config.yaml
n_layer: 16
n_head: 5
tie_embeddings: false
init_std_o: 0.00767
optimizer: "muon_variant"
grad_clip: 2.0
batch_tokens: 16384
MLP neurons of a small language model. Each row is named by its layer, matrix (gate and up: input weights; down: output weights) and neuron, and shows model dimensions 64-159. Each number is 128 + 32 x the weight over its row's rms, rounded and kept within 0 to 255. Numbers have three digits each. A neuron's up and down rows have the sign that makes its largest values positive.
After each neuron's rows, "fires on" lists the tokens most often at its 100 highest values on Wikipedia text that the model never trained on.

L11.gate360:135172148105163076110154123119158174161128143130105139124158127185082143086101165120154080109134149090114139167056117108093074102085121193110144159135093115151108085147106096129072147167077121147171167180130083118086148116161154102060163109147130160132169094117140116115112123102135142119
L11.up360:072117122110168111097125157109145151119145114115122104102145140115129134056152139059144113109074206174149092175128139146168089117091092185154105119091097132109074121152145085067156109147184065110123199148167133161158112124159063132126191128100150165126122162126119088114171096138167146106
L11.down360:126100153137067117090162093161136104148152103121162088086133106098121046110144138156128140140116162118091130086140131118106178117146133110116110139115158079182149082151117132189104125147140102113137108150114097152205143201102159089163084130128126107091136086044086075130102096132092103156
fires on: "\n", "t", "m", "b", "|---|---|---|---", "."

L2.gate288:126118094152154141164072144074162088228122111140072169152120107145146065104075054139115052096124111159121147132106181129139140117120168137165078100126125087116190092093110128140123197126110125153125148168106121161066128120126162100112142155128169100106081175097123124176149127095160120117
L2.up288:148154123147121165138074137134100100183157139135039102124109149152094125155113094077161129100100106186109137172103138137139143150140140143126107120137100150109198112159093109162160167144095090148085131143131127190099127167081118048114136116158157069133115110129185115153219110165125085133
L2.down288:136149113099113153200095142108091104180181147131091097134126166139138064124098150111102142115125142177103190138101131160162109124100109117165088147130128131107134112187113122110108204067140088165088155146168145138105114189147102080130139092104118100092143129115185121171168156130105109103
fires on: " its", " ar", " Ar", "lish", " Am"

L5.gate207:097131141139122156162133128139120135087110071113139176101150137149079106094123046134143087181092136203129131127130128143079150148097137144170140153111127040180160142111136122146135143165172089155128164137122108091097162130149133128112159188133177137124164122164115163142116150085126114155
L5.up207:171104146133147081114134118086157132106105148132128168098162149120086153158166025100083110191090191178111080104094103153162085143138184128130139111121131089115110106113145062077121144152132121154101120095103072118136138076162180081079154136103132140099134082105127100161067150178112131116
L5.down207:170125141096159127093161139121140124124084141132110125111157089137114135078093145099093103168121134098117144132153144122120133099171145069071090226125139173085071146168121114180110135140072126151107149075184152133164105117142180105152142079094227112089140102169108101121114106146119107179
fires on: "f", "st", "e", "ig", "as", "ag"

L12.gate150:117118100141144129176125080120136135169210145110165165097132140137089134084127101159124190086094227209124135125127084158135145145116162080085099146111087085138102092136114153090125173139107060172127162143079084161107080110182153118062104099186140131122155146143077151133158136150167105102
L12.up150:099038077196145170130178175130137205069127117163175164119136124137114135147137135153138143175125156161147127079071072112137117149054098140147097110131136141154119149157176111085144131174168093113075131131155099161149164143156145175137092058114140150139080179120143108145084143184186137085
L12.down150:127130052095068136141144083162159145108192075140127102143120131137100178127120116194149101144121141063133140137084129104136192114131167126147145153095160118122142165112098177160210150139114141174145171186106113090089105180131199062120091112070127100128131162121104190124117149185148139162
fires on: "0", " k", "m", " y", "b", "y"

L11.gate196:108169056101124157105148063194099125191136102095167184122091125134163137132141169136187156106139080134076126115118089113100134201098134094120147095152167142196125148142076162117115117178075098113094107113094199100113059162148159063175100091142155129116074145133163175146109113091160135083
L11.up196:154124084074152119151135162147152120133061121097134201109095173170143082094123149121152111087140125174122096090103094105058145125081175127146178140146053114085091166106169173158053106109156147070117099140099125115108120130085152132147112134091125156094085153108135125118168140071148121188
L11.down196:112137100126101106136104148139118125101153140114129138140123161174125103139101096122163123094157074140184095162136104089104101078103173060220143141153105170102083107096047159124120104163100156159095152075146166104110082131166170158180195123103134151162093156085170112073126115045123144122
fires on: " p", " P"

L5.gate206:089195090090137102150090079135158102168127111124144159161103137124102155087120110119154098127124122122152124057096126081087069100134105119120136138123137075098130197115154120143137152115093093166201107134050089196160132141118113103133093134142109171152086150194114059178105095189170114122
L5.up206:143186078078139122103061133111135096152087113120172125168111085118109139071136104120135108160060150182128140113115144121080102118120105110110128107131068049130142171132152082115083146122154147141191081088031099195120173172086078106128076156170146187128155151125111111145108088151165119132
L5.down206:141071150134114119147185078171140158106062061143174090152156079144129165139087097154224076158122099119163127141123117115139110143150119107145099129141040155139079086162131170200097134121119124127176180119107075126140111168143160165149105075153102133133109163156109109133065129125076131124
fires on: "h", "ough", ",", "if", "od", "/"

L13.gate257:126196104139113158124122137098083132080183094130139137089202149097108109197158158102111107117148120134148109138135116124168111139113133178095122105125088165123182109134133229146149098164096173107127133080102207117112108124134163124140182131143102083158143126105154152138109105070114168117
L13.up257:104136130131161082090140161184106117133089133181113174140155124207137112086073103128143145148133119118118078159158122056130161074086221101117141088127093178069104088088195120096140099164140129109089123130117108139143097091154133179169131084052061087150098159115165187189144101115085111112
L13.down257:124134160147147120186138148121157161139141118125127106086124144065133125076116122061135151129203115128098104107113163093109090096126131145107085203095111118166100118143101158179155188119084134099207140171074171137131165138123157120104113118129135222156091133103142099131129165095136118151
fires on: " p", "ff"

L8.gate421:125170114135144167220158169134120162149185103134149131070090100106125117187130160174159161080124126118154094163109158090181147169102086152110137132147113153105143206071063118146080110174168152076116120141158098148092130089161066118129137186143142138131192134121102123178137098099145112144
L8.up421:171117164118140182131143155117137134151141093046190098118109120164116157154089129103071134158106103191199111113105100110197118125173083095187121114112106091089184125187098096115095141190139174110094108100130170148053152104083113096194121172133162159147176134124095163102150073153120122104
L8.down421:168094090160108174131134133128128137063129118122155083097123095174168104142143107169070133115138151124107087058139116100191105177194160089124154159176106087132187078136138131139068156122079122126118142124163105139211030161159179107165129154152110070086099115154060159141169085144131142122
fires on: "l", " Bl", " Al", "ort", "ill", "arn"